config = dict(
    hidden_size=256,
    hidden_act='geglu',
    attn_scale=0.125,
    init_std_qkv=0.0739,
    init_std_down=0.00874,
    learning_rate=0.00115,
    schedule='wsd',
    batch_tokens=32768,
)
MLP neurons of a small language model. Each row is named by its layer, matrix (gate and up: input weights; down: output weights) and neuron, and shows model dimensions 128-223. Each number is 500 + 50 x the weight over its row's rms, rounded and kept within 0 to 999. Numbers have three digits each. A neuron's up and down rows have the sign that makes its largest values positive.
After each neuron's rows, "fires before" lists the tokens most often just after its 100 highest values on Wikipedia text that the model never trained on.

L7.gate52:556477469464536427518530571494514512464392450563566555561464512506453520524585449566480495468560357443565522460509469553478478507583432468575489524446502562577535426564456478433450564541545433535470478554441453473498571475422542547596465486498385475488537538535553399549421483494509495540
L7.up52:630449489613438430446421487515438462486533524557602653459398535479493520533545467518546448564458498441504563560564527502529517510437555491534546371476496529522537496481468493472484480423459502436542452562468570440575555532417509478510515505531522508482574511433526438585538504437579529446
L7.down52:434438502514514591546534558522583558445521520333504532462628449529532529420503417521446642479501580461442558571374534506558472518533515502486508510451484425536502573501580515438489493542491587494524476491535542527401510429447605506550424361578472440476504497522473510500388539607490524545
fires before: " ", " ."

L10.gate628:548542449508502497492487432443453440468555531575501517524515563496592532597558539566527494494548491481531537513501482513419484479606415421490497580538520522570529563498419574472495496452539511441452425516560362487547525539488479550387503431511493468544565461446473571523502574504500576491
L10.up628:473480563515464456518468639522542471510456433562465489558458568426493472643534486607516575528444494552434471475500601422506456475439523469422488519495493546452511534513469475508408475481546558549461372482510488385496510508508496554556420496463493538583589485531425507595453459448440555461
L10.down628:474494574486448484537494459503438474398434551496478478538453469547535524467579521544434482669533525461438504512403472461478443548459459584509504512416498636484500538480485488579564436570497454415537490556508523481502553460458539476492418638527463533465486415512564525509424453627542484504
fires before: "y", "ag", "h", "a", "im", "un"

L10.gate301:577510508443472502537445505482433490498603549421539452526447445428558525471521468455551506478468542569505579514466470563539552474470518492545634538476502478515475578465463573567496487517475473503450504578473447449502452541362536534550500512445480427556529485593483460570494437459592537528
L10.up301:453468457488475518504560544420460506551526537463467549450496496409578573507539506504442364578525530520449533572447447553550570439563424475469490516501530435520483545545508629582552451447494577483485440462528574480600487482454374559523457492497483445539575537509596479488506433528519494562
L10.down301:518495479485589385591511524512528556465446388472513428506479481487582422498534513603465528523518536486478472446479507460484506540547510663512530585501454465481455555441515486494500472486466429410492435522467453562529410478438541483560474521575468439533417450467452516597555612512404467517
fires before: "19", " are", " were", "18", " is"

L2.gate76:434500437529524501498505468542546435499463496543476479607520487587506477442470379467487496556453413458461487561544532505534633520554527474513285486505437547492456513559573382461498550528445449472511490482459431427516401466546472510516465500525538574466476496421478503489542487514511455546
L2.up76:456567520457561455466585597477542603543575584502505440511456473504519535525528528504493437527503410470533454508510559517575535475540438616462483459516436586516444498463503508515582486436445508504555504544485479481532482614461462401548474539429384454454406554465519436477486480540497611491
L2.down76:529451578543426543580436491523437402462431475530502544502591487517433481436477501474523551543487524483476501502474435447509432547438554424455603489483554409446546456455489483549478473560501519477383574529461504527470519337514549509477531485455621526513575476535431549476511480487517471536
fires before: "-", "11"

L9.gate120:463460512474472506568627497452548602481487485508430499509515495613584518495500529470485526439471530560501510512360423517458468511553489452506536492417499564435423523466468524497453500520522412414616629490559506542461547477568491536640520501465517528513528576518513470530540546583586404472
L9.up120:424489486522488401450548451478483513485609443555505548528573342464413614587545521533547537508469503512464446477447459513484542490491547460563452476521471491506467516540471528431521509471451442553454469485495582453486543567513445492479488491481565509584548504388498539543533442483503528583
L9.down120:513537490505521567460506473419521444446477508500497475479527474506559516482532452500522548440536536464422650425528499517535456456548568513439425575532512567495514512412540503550467510434546505519455561483565413551466506459493447443548570467480516533486469481465507506496403498524559380475
fires before: "0", "7", "8", "4", "6", "2"

L9.gate684:551562542506577549596512536353462596550489472455551507484468557454404435471545533515540465507486471499490535476495482597482527521453472545536551453372504484597478516572560478506482531442472496479548544530451407535560509556447550476508477548469434450565543452529416563520518437449561469443
L9.up684:492443472499491565411480419513451488459469499491410506624528480405516617405471537485543465521507512462540569502486510554460462485459521470565490559607425451457491460508471520472519467504506564492468517496508515470500404467608535509537477493580513483467504432506502569521542477459489528529
L9.down684:439532517524541465543532505506491514452509525474498530474486479558505485428409496531514481481429515455518458549499506408461636481516410556474463544450528453520567483522495497525428525515545495503477484429396435461497656551504526496492484501499452462491524449611569414504532543537542458502
fires before: " ", " |", ".", " ("

L2.gate631:533572520499461465518462414571555563451473472530517391439536567583527471391599495598530488479525461496543499518521549551441458461536470466537593425527581551506614513452534440513533510477467538519371434525462485453489507439503419496552534537432489402501479509519459491522593441498521483448
L2.up631:492592582546477524488481564463510527501575537571520546480534630456578510507506491551537443470530424394479472536497426550512478488546499539495543437512510476471576466472497487555553553505499586557449492521511483509503538546447421499576471503530452512530475392502502509486474490444456411557
L2.down631:485455436397535449507524485428492434502464555452537560498413411405488457498384574463497545391485566580490533533451528504540476514435453488474453566444467518520359595525500503440475536532555475446526495525501515507549473465451530507387462451467483560498517541507542535416473516521554565451
fires before: " ", " |"

L10.gate71:481494492448556483477471507495499499551568517490549450626516462473415489533504456569513508391444430524529456468477491494466474431487507485516565459455483641554488472559473476389470523516445515453481508482494585632521436435494530446476488558485457490425537439500539490591441565630476513606
L10.up71:379582418443585505444512450505512427420548533573535497472442495583412556411510574526482512479536594491428546529498464467564444487468469444554527471514481450450418428494531459527443511537546513440393500562496526466605492477510517503484477536483491381529541460467540501555519367515524610506
L10.down71:387560490335531473535488464426491477569456340513515512597550486470516519554515502453573566464466494468442423478429531457558489467536431564507480480474485544593486473483527427489569487564524524560533453549569498400483455517549581444478430490505526533439474544523546518445469465422482604545
fires before: " ", " .", " −", " +", " New"

L8.gate506:520512454516520563437510493479491467484445510506480563491508394502437442542451549576482552433472398441450564478544538525551474495456474388558545449570466517439544447384413596514518516488538462415507537472454541454517554501617574455480505585425515399488440480495456478455482542508439506419
L8.up506:525496508481392459383548522509588549549559501400371403510508527484460530474502510519486598430465511538503527408423481553446546471391560373570529512420478543443435553488455560533433506474472449479415511537481528454635432497465448422432517535459434424529497551514500586495499479428510449565
L8.down506:472479549569501521563523447454484548486520577545516421549488469434592545494476501496550385513439512467479436574485576510460513499493420533529492525540552586457428493593482475528533483500509652481494426548496486525391473517584525506526569516524525594490463513528524521498486445617464568468
fires before: " |", ".", ";", "\"", " October", " |\n"

L8.gate310:433545493520476460548487549546430520500486470504449490564339477532564552524488458459521510634489454400490519522468538533468545448435465440478472537527448422403465508520527401511533536431527377500500478505512529471503478572484568458529513550478553455417517586342420486430502556495460459507
L8.up310:426507529539476454397484448486475541503482520593512447529494543487480528574618483559497564453447517423499494485435521498513542504514473532532403474441480516546473522437482473557512472538455430494474482422521468526618501547545544488411479451511467438556560521443532561491474466479603421511
L8.down310:497475409573440531578452472624547446513577407504525411476499535492426499445529439526479520530539503455523477551534543438604491529588502545488504543512547516462525471597500591497471548472485551492446481511571421562430420424500504428551475532454530549551593477504461442447477534406543537491
fires before: "\n", ",", " of", "(s", ":", " and"

L10.gate170:592637400452472428554562521425534522431542522564443485474519379580541471452468489477420572411515509559517507405627477551510519511538552502492499466539470593452404458552493475559420456380441419551513660527560541552429483535506469432516574484560445484486549475531432454521543474596575476497
L10.up170:520542301477557502472550510513570608529481510454513511426534538549479451482505544482464523497515535586512461435536514547545498492448497584610445602545534577489499528478531493546511452496482380488363515503496549452414610474478510494429506588543450485528485527561459481457455474451604474470
L10.down170:527551567422504517488499484487501574497478482560503503546443513495475539526520440503492538527513373546362490542490426579530547459435490599598564490521439418487564495551478563570471485495465520548519511425514405498565513550456543536488518587455498510573549509480478479506496465499556421484
fires before: "2", "3", "7", "8", "0", "1"

L10.gate263:488563456525456534500461491362532431556520494442447449498462510516522499464546499563547478479531503459547492501509583464472531433489506440555564570428469478456442544509426569468551528496521503473457490450479482476531416363484461400515503495485472427433575497628498412606464562564497524633
L10.up263:526475474428538429499591551569514548492516491503566474520569501588481453587472468573440528472563462487517414456550551529534470626530498493547503510480528519461524474551497464531431472447494533544484581476478551585457467475547494464390481476647448527439601614422488520493548534510471504435
L10.down263:465510451421370470529419511484493463578478504523493565583499518412525506480442508517527531460465510581498570478614529568478577439504434445550525525455459457519568548504464467615555498477463498456562455519441558437527489453535469540498559520365430572510428382472418524534517437467564496592
fires before: " ", " +", "–", " |", " medal"

L2.gate471:442573494495507452421538493502529585553489465455563478574535465573482425493500576392528486529552492464440466475563564623428554547524437529427423449573517533508469461484550387561465444500516515493608534546522397391580454531561468577505475446429471467432541436425529551465605516446547492540
L2.up471:562453541503521511497518498574466523576521414499481443467561481537482465485565465530466416463504485527514458594543577469570479531573551486452453482544484429529518558530493533519493474486475428475471529462566444400511471431488522569525514483449476414566459445447437541488506547452577434483
L2.down471:504540494528433475495486469487484417400490580501463620558477484360544467556400501519508548458566489484486498472464437494452376433462491487529532539494451482441540469557437462501574569533601520537442528591420530606506529504500452414410415500542540607451482526536516499542513475549453587539
fires before: "-", " St"

L2.gate281:495475510531492581527521520569486585459467496503503550502566453516499428541491467417483505622379496451462566509468451566511558461568532516500457545574540445464495396475457551481608527533524509565515568447443439484483527613463505506567520545470489509574394543400506546469509422441510458470
L2.up281:419503450556521358494529543501473533576518508513505570598514514529477486523500495404539490492570472505583436538501503449492538455462524423502514508480532494489560473558538549454532456548511513468384544433448539479512518517507473451474468476501490499483488518477496382512473420588497549489
L2.down281:510540576480481598479545470489492538384514440533419469526528526514439499482483460504463460521436486494429535462482424501549426536495497489503578478522501563591484485439484492526476473391433549548536503511491457550484564498590531438518536518479540615559479467545531636506555574380461471454
fires before: "-", "|", "00", "i", " ", "=="

L9.gate619:507468535478457518531546443383476506555457424536571489554438430417480568509481534604503452403514545433574536437444580484511521437558549466602542522565536559428544461488416493443439546430588486460554505494489466522644546469406586512485569508548490533513426529506503504512495498450471432456
L9.up619:520559581521484526539603527413372500609560537492472422526536442339399585452509495501504497455522532529473581564427506542508460549522432510504486489552516496514541454618487567474464498424506463452466531536521493502591506508413545553538659539471523483499564513458508413514584515418403483441
L9.down619:487521529494461451496588471503514534487561556545482490492480491501484562469550520547524435478550518546491512549460415473466536523504412558494392431472453562520571504559516538433486432474539493501386424498487527467572462553527600473528526598445485504458521497465469502502433635507472564443
fires before: ".", " (", " |", "\n", " million"

L9.gate243:538408465525439506503408440522455520383583416513553529500396504420486481515449542391543531528431568429452486444365517535537569544523461478543453447404419496562500525569500511363450506514547402467415490529466466407441462484483474425450469548580416534564516470457476518562434512486463536528
L9.up243:537524588530500604525418446528416566430550492462591461490484402454490473536547475568500495496558479469459602499510519433432495538434412575485500521404576450564462506473488479496453448380489563468488458460548469440509524543538502445451440435524524488439473548509521505404518478464572523550
L9.down243:544471430522498388507525529390562483531406434522482487495546513581572473470496440463546429507498513412482562486507512533570499541502465475526458609544573498467496433577457491491463590377533549572459460486488492592519460439511546462543489533494515403498525489426596470443446521404551541556
fires before: ",", ".", " of", " on", " in", "ar"

L2.gate132:399563501515550414552483598528521440542460465536485490490489493504411532514546558533547523461424602534519431465481507603473546509518427445527512520505499534530470541449570555439511546494508565568414464522533437491520596378539512508494418520594488477439460476475472389461413446536465460530
L2.up132:442470497505542559562502550468448565479517557531478506503557463477502445526468517503480491443433503465453573535543422534475434552541519571512545527459522517561487507453483509476418422536600465457508562430495578553382535419483542394487469489440521449573475472571511572488466472458440535541
L2.down132:489476480516545432510548430537600412482524518515541474475478526655500544501555529469564523514473473467565400464431544499509596476564441433447360485587496482485582494517484551525571578498481538499408446623530415438500489465560497623591537508539585552386536537491582391492488508499492508500
fires before: " |", " |\n", ",", "}", " ×"

L8.gate302:509579559554538456521447559511488583475509530423449563509500581456482551495525581544488485492557551460482566446493491528491530459499510498479511490423437502445461460501473511364436444490490498504529542483535482477496499589447533413526512563603444454486489525537420493487567413457545492476
L8.up302:520452499569552560469423544562575499454569482497426656537472535457560569502524521528555626481504485505559526520425437513496508558559535503518379418465466541409464470493454466545483526424518486504482600577512481483457447445450521557541545446552484479430464573573436475441515559489525522524
L8.down302:479486548449503473568545467532489442484524528525469473525625501538465508570476529519479337528430486561462440429483547498471517473518487589515481549495516508493456462580443540436589492537531547529496498442528416525530410574567509580445499459425557518452584456511492486405579394498495490434
fires before: "–", ":", " |", ")"

L10.gate569:487531370520504461504461530480563507578530521480443545561485502544519541475595448504420600410526472461451560536413429565481545493518474482470459464502432411423458500443521537499407472518548514517503505487476485479576574508428564538471525574458482423402579556479540536499488538413538389506
L10.up569:514489555501421471514525428517563504465576461394496506476523563549468581490432430527491481444524544473531477418526487538399476606616440454556476532506532594462402457524469400370546544469531528506528468494479476563518515503505434497399489515494488517506401586523534527461466509442432418537
L10.down569:568459446607558473487561499478546562451594534490474534528565391488504497418556533477480532628428496570451528448438477549500533460560414543585470393497444480572514481415517589545571510511425538502441456529634397495450483448484463527553518524479429524522488445514533434522604478483489611468
fires before: ")", " ", " |", " Votes"

L3.gate647:457590485412523559503490493551621460512525501439572515513505526551556470586585494514501464469455502451507432554539471480508481573528524424496525559546445463493531484490431456535537500539473516521475440519533550535563405524534528295448523486571484524445419473515501504559448495447423470496
L3.up647:544493511484489498546518463535495552577504501525449522534520495449478493568544492467520435510532539481458426460542488478447523482534488468522505556477469396561498528463471431515545404535479446483447506544453441512482512439472529510550596461507507488558476632596436475456508574581548402500
L3.down647:467402519521486523565415490531554557423440562470548517484508470535539587459538498545516531465413419469517574579465457473562479447511422499528526534447394541460545464446477630400500452515522499516544488492469535525464494457421537469515375343522493538525539452443580470440507486530465440573
fires before: " in", " by", " to", " a", " as", " on"

L10.gate372:489476483535509441602439523557591479549572557529502322506456545512468458469521564521491433522506593520506529535484506537535510536511521493543493478473464504455474525486545474463552575475499494493511463551539419528433412449396537506562581530459471495437523385584487523411449551466424457391
L10.up372:554433490449505512461479491519450518391451490504537415500453422458515550467533509565551500464465392469429537485423515475470474483501542502563517451590406548519523485473486468468560555461524480404468499421463508474481495518533472537557496514454480522536605495511547528576609478472503494532
L10.down372:369514518508476560544584518512499532568559590520529479481527532481497464535398549464500592407515516448473479533557525489384507530465549409517360548425598518451496497468516603450459543534484521604525485528512477473437580518448517561444507497487532483424384529476464448481438508478453430509
fires before: ".", " |", " "

L8.gate285:442518522537586569478538552467466421473520481433538438515478500475464485547493402345525533508497479530545386533460542511530492472514485447472526453484511403444521424553472447508552524515641523470486469574580485509465455504423483455486612594527574498439559470521481556638512564625520460526
L8.up285:499470505495516535535516419528407504610471461537447394548443508500441511429482434506432460542495442457496590554546576523467493494460484509463629470482482481616571532455421487464521472369431462523541550539460463516393566468506444414524478423526529453532583522569420496514461599550504515463
L8.down285:421523493440482543404525554437455555478453426452573502621481497513519498380479507513477496454451450459571357502519530490492537471422461576500523505481418473489504484431541523466491653514527443516518434503495500473454515504533500506396495513484549497486558560488555520511493506506532483566
fires before: "|", " a", " an"

L7.gate685:464480473452458576459528514507427510571494502492417503550520472551404559421396507450490393465545603482519473468547438463533563491527477421475536480539445605494536486453355543569470572423451514410508487493504500522556475458444542472541554551594543424446527476466541424515535486467458447560
L7.up685:435504428414424504460481555581424483583551488441502497390537499545469576474463519525516450566496539452457512571510559545538403484422435519533503440387391555490521625526502491490497449529452498465477543527482535497536500494536467465510616424563527451573579469485410496439446531522501511430
L7.down685:545505524567439541548531546604484468463422562465457425497520528598512467480481488519540532442485509544488451530554497508596607485511430550463433451523502526504500442562590460560418474422458472544528464461466425549467446481557515415531521512481380529434540452593457532540539403453392564502
fires before: " |", " |\n", "%", " (", " points", ";"

L8.gate475:573461556505429432494600542491560515490541518489487446456390527488455480461503460475545547478539477413450465530566523482465456480515430398441548463442506554589592416497510516513476473407486542602439495542556474506494529490416527408452460469357472565447510493482509545492510479425473494431
L8.up475:508585433481469494507495492484485532523453506507512491412512532487502522542445561501567511514534480421490382417530433473545568567445463484456428525432445550615521469528516590387595527484485618494409508457469418389508434458561419445554494585465501495503554502517586488528490445482451529511
L8.down475:472442491519471540461524424547552482471474505590456542474479515535440418528482485468473513462530570469588483520451429475501529453485365457523475519424460534447486464561486528516560448470489540545532449506485577445540518544499479471406432548408524405460501476581545589484521502488539494467
fires before: "-", "|", " "

L3.gate441:499515589484540460515449491525586486575522635470542503564415559505473552453505527498521441443554499494474462457560454487555479552511597514497512494568592509481544565519451479470460518440522539498380517497527427551525527477562521482508459502449375486479569493502495587368480434423414508405
L3.up441:491470482522497530488473477500547470529411481545341492550438492570455518463450547425498558511496444533448499539520435502518484553550509603478522413417338476493438519415526410511553407508439486459517491487502469559483591438510391450613504434464572405414534502556512458481544472436395490562
L3.down441:492542536498475433523515544537417488467532479465600476453539503493569454503485454508572464437516535518495524453459591508524564458438499395545481621569619509454617469596455561502458590447586451519475535518525567481428424495491610456460565512484470547501433527472524524451561517550528514471
fires before: " |", ",", "–", "0", ")", "."

L8.gate598:529494519513498489591617495477463485539459514521427535551507476502514627501536568493527528527497569487527607452518416535584469467530469417464502544482433474471471489526509533556466456395460446562430553460456440528504550401458555542521503563502454512459498526529493470541435529440482479438
L8.up598:501384447506480508570591436540564526558467528489579510533488440433420421445620453555548543416475474488502585503507515528499503547461481519637541568529468619504528390450499522547463515442530484453484578461503424475516507459525501508525573535457451427518523559456456496544515471508500532422
L8.down598:425584553524574437605494564529498398467582489502518482483512423410495413548581575470512589479547602540490444488523478524471427531493473500466553527491474409442477516600511446455522456524570630456463499503606464585531377538533464517537454516504459481406559457507520505426507480546494570470
fires before: ".", "7", "0"

L9.gate532:457573485567498462537494472599589479594506540566649530500465537579385516495553517556526502518519533559403510459423390631435526527533583534471505559523490546528485455459475473518518465410535480503483501489440484467519512479420459488554553466529464474569553614467499485522470472499553579418
L9.up532:560545622524525481562487557458549548462487438449490525557434423506508542521514453418436523453480551529541493540398492489509497490471505475481501555509487507411478514513519487403489601543544515507566576581569439429518459503405422421374552441548489521474510565519457506493465505534505551465
L9.down532:551513536514500470532524558524583580547486495484563500610529483425525502473494531509522509482640598485432539486449498410521560496505508533433517470485438469553439476424543509465562399539511479462467436523501556595516544444543584548621530594511467606461482381529499477439511513469513403529
fires before: ".", ",", "\n", ".\n\n"

L10.gate85:494433411437570470502578484575491537431450421586492552516525456539493446489481454451414552497423533518489550547484547539526448488478435495362479490510489561444524524421508483504533435531613536616471477457454447607499530529505561421566526497456402432449503437448561486501570409466413540497
L10.up85:474462527531534499507376489500631508590506467423572581534463524336438577456426516524484509481510538546483491497526500501443507533483518446566552473494526493504523404498512478566493503482423411501611515512402572489446453483465500486531549511523498447527490487555498487520538407526621519447
L10.down85:433567509481574489611547583497449538514520519490493435476520436518487514531462461467527486466498435510507498582382490544469560598565532593488548484493507516461405542519474493394481513592637548476373498470536437446442453464541516461540489546494505527535527511415480424486504628476479473576
fires before: "20", "19"

L7.gate365:505479487539515475516545469451431455550487435504436441548480442457415496465544398453604463384578528511521537513463467462528498513480452431555465477536544479531498478460527503505557487428469473486455503439495514466513487494491379380590510566512427421526598581540579428466525444526461520425
L7.up365:529531506445568462441509491530454533479456479490513491549522667501427489508502453564469535512516504427540577457500541566516500543467574468575592382553459537405447421484428486567477490487463569379489534429455494542572537456519570417509526560480480466538499537515494481463402410413483481571
L7.down365:493512488557486544499535551524485492383508559439550596439415410525527429485493614487488649419520604520468500504362566445540532511525526490498499590464487378515424551518600532461575502388525593563534435548493541565477409434471510539430566444522484473424473423489517416597483480640462551541
fires before: " |", ".", " |\n", "–", "|", ";"

L10.gate279:441583489490469523418492535506543416497416514555535453532575469584576425415528510467520498455460472491445449370442441556463494534517501520422545552538481423557527520476555462557528491475628565500469538456524438517402564459492525479524450528503565554489535549392589561469510509466539644534
L10.up279:516509593487561537576484531421518512580465487478552400505494607456516499465506477480451510542509468486407493557581548535534491476526488481454566486474534447516506446459582473569504535490556497478422528550463446504408493494427453441518524517480474500432489579485494500553496443555479518468
L10.down279:497488490546503487489428541517624529507587455453490553421512501582417504482494517459497386524501545434557490537553438434438464492499488490514486500446583491504428507563534465470504458483475453542460463454598469507497607487419423594527577592531442614478503554481552581482479498522480517512
fires before: ",", " |", "==\n", "\n"

L10.gate576:403441500578514515518491533517583439455505592547464490531465476515472528542471525467561451460463463463382434503513499503546510512512489485451566466437436484440615523406466477457499502504494513524507486612424386370563544516547522500455463527530514481411592545429480544479544527410485475509
L10.up576:432518506511480523562483497519495521501482524440516461519423496534414578397444462410525445493586522435463521472517491472489504418542503460579472480432573464461402504558433429465521518532430627430503473563500451445445485443561432490492495493483397482534572485482539526549502495474497455493
L10.down576:549419508565478501503509526510450575476506499492522489513510512522571435550537473443485492527500428500488499657558527461618504544535445498456467550526417554450459499482472531530521517492479499516423413442459514554433503533547462457458492566461530581557460556488497488475488529519547451427
fires before: " ", " |", " in", " on"

L10.gate583:382455474506473407570576430437524467485577526527663450504517534505481550442445465579498492387484511482467590531467435507524563486556487487468564487431528461509497527563511460506430484476464620444468598514554465573526511426482493581524535475474511560529475497518461441532419486580465523516
L10.up583:521492482595474527531546443437525520422500518591480496519631516577489531509577553530566476408510502540476583566499513477548624468527530534486565533473463486502460463487482521447507537559574391523520538473437488439485495601486516494507500531492441486564455417472525549504504483465487503501
L10.down583:573516455592474545523501533463494505502454546516465468500567542507507478469444424464450533569459543490440531492561459540493524544523548537473488411472444490505454624500492518569504456467595502490499466407538494546497587469506491482503555463425537432525550453478472490492453451351542524467
fires before: "0", " •", "2", "7", "6", "3"

L7.gate272:456500550531515449529541585485510556478445440472571546549490468474532480479537592502444333584586519503511525427434501526450431526506468520571461504510428510578391500482483536520512508551586515471580538456473528422537569457407488633470507371502516441466485511491520501506542453455587500496
L7.up272:505465529450509482500475435523495556526506465533493614530486521506471522514454526530531553501540528541511530452461426513478442473437555486550548532506459463435533562515462501470562478413500571551483467465514438511538501477518513480600647664605419436566465542482477482605524436426419460463
L7.down272:562557572519552480433647535579533500487591561538512477456492500435472436521595568428516391497516511579488493563506466524470496473496497528520458468574499470464501450456541490508495549438501529516511485558429475442521554528513475578467505532329450553474474514517435529449526521535522479645
fires before: " |", ")", "%", ".", ":"

L9.gate686:481586506512569481452446417495479495503452539458506529450474433525484442423523550549472449498443470477471464499511492502541521473455429392508498488531565437459405393533555512446435508469508540489562508546593525551534537512507496480575601512386515441502647568492518527484472470501490487532
L9.up686:526531519504468502511565489531581420491507612557542501467449472468492524464472439509551449409406477511507437513541523470621394465497541456472579527447423423529597502535480407487489532457423552512469542591505402545567392434534487552455443498520511526454489460469558538515497467611526477481
L9.down686:522474497502508412416496403528496488464636481458513513502577538526482456484500521470506530526540544543486447508475403431546515491562502495479442517430518530551397562479427516494484485469495525419443576496513503548459499617453488564581469548509544446513530563494428502498590580519486583493
fires before: " |", "\n", " of"

L10.gate371:494534582542481581512437495501468550447547484521440539482486569540531507543565616539453506509474555512439427404534497500511478556554529529487464495516521422493476578486473464508435515510467564506615488506454503418457451574469440468412495464479571550486580559407474443526505517531500552446
L10.up371:517592467538452493456491516455473384463582499498527504505542478475534493503451463496471519545460394505549540485391494482554537453521528517449512508470644485407515584479435507544562420491523566544484545501484579507501571539467462538515570540517422520508585614504440424528529466523463456404
L10.down371:485498550390402571458484453566457469528471565528517521537474527523516484489468538430521504529526432542466550542552476492457515462543550445471454487478516465411547569447538510466479471536458472502514483487449505421445435480433430488498528493500495562414481491544461600478527472508494510599
fires before: "y", "ite", "I"

L7.gate225:538569448474550444442550450553531497520443471496573418559433466500493508486422511531523485449448484463517518465510447591496518471517547483504540527460506510456482565531569541510355491438497508454536440438490558583493577498514499444471478457541491567567542458451527483504500505520532430484
L7.up225:554579474551543462526546439607448459566407509514449565499494517511533581482478511452431580501502558408428416404533374492424422479424432483585522536483522503591386490490516527568526502547561465513457638471449520536547487513539469561488553464539434512511524476593499446453430468498538538474
L7.down225:470531439539440464399463591552444499485507540574523456517540472533528486516453554514614557473508467531510533551525427500455546448477524520421552507483458491535568505591578475498438413476472500529496560395563415445528579521505458445556428544421438471500458507443525552569509550562475506448
fires before: " |", "8", "3", "1", "6"

L9.gate260:534581476494521482451481508535460558508463595666556544488483534454566549516504547452457436534477577513514513430370430494545420448544529502524515517543401623518537495443518493575437463583521550554440536516513466437464522561469464484560500450493416429435585497545512501603463484445533586505
L9.up260:477414571528529538419496481439555486454498508487528446541491523434495451566439392535442453489584484554422458460516547439473535538426534574601592409425517537525430593454469536476509469442549495574537512547452484393504470495456399473517459493537457496493527402526584479610455468436504468498
L9.down260:418536448558495491666555450598458463496494551586421557488574455468435590423526451469526530496520575401542437485396419473473507426535449518470539481540459497488435567469421497507504498542419542417456481437481593430505508581558485463562551528492527468527439524450505516425506490481521492580
fires before: "18", "19", "20", "17"

L9.gate496:564457419463407583430478343481501416554492497481479451522505516522494439439564476560488462526523505517504472526490462468463522498494482489532514467458577488594454490545421509529536459511492381527520492443468473484515480463508600469492517521506515517523410537486364511455466522526556478486
L9.up496:512510416506532471496475538395518477573570416500548499537552439483530540606538455547462495508512580474447499537494599543525497533543564545565435557447351480458629534405538502542478575513502533497455521420476474605496559480479599507506508601583545505496492554589461587447482463537517490371
L9.down496:415460593509480534503534471514470505531626591381424472542492504430585471530575583525451504606510511498495521541495417497527518619544480502429496525535448454454478493623411491495488473580515468507516514542517514486518544431455506576544406479468553584477516477457546412489522478401548489512
fires before: " ", ":"

L9.gate51:527526561597440419572500526565493505534596553488506423618510489531532572509436563595491495502549571461580393498447464448546528448607531391519493405539479525512553525533439496493405512401519531465515417569458555450474397489471592478576569551523517555448461448506531586464468522504457618559
L9.up51:446442468456568482500506533510419477438430456537421449446523526511388591535558513539515495546493475523482453528527431498526534529500452526468548443521479522514452431595416485477569509469555459428594421546454470450513535493532579456461546499416502576432450483475486460490540545416491419500
L9.down51:493593454404438558441505554466488470468454531490585554495429471480507550505524523404516496441524513515443532524553628480466486482537581514560529472488562626543548543528590521459514456582483383471558505488464451583527512555473450496485454515539551435493443566370479463455507553541519461537
fires before: ")", " (", " |", "%", " million"

L3.gate680:565503427486419496485492513520491432501560519475513458527475512568485486532528452553503521351479448442438418510397595473522486381417481461561527510520495511541600519532454524512443498567519474428581556546494535459525408524497493580562501413598615510550445473505459512464523488538462463450
L3.up680:494527495527494497428475496459464505396595515509587463600548495421492616498534540538585507432534513421437391458506486575648428424472514443532498472485547533508550434450469492545488586532524457557545545449506455542529484508478515478507391515519519499564429444545470623417498462419535520541
L3.down680:479599542557510469580516458484533549441512450483430532480494521478416446469546528548525530532470543432487519472601417539541531597563510628490532438426431416449480488521404507488551529487528472538487425440488518494499489482506480447600443444480438507400578494490540437498505472489586456541
fires before: " ", " |"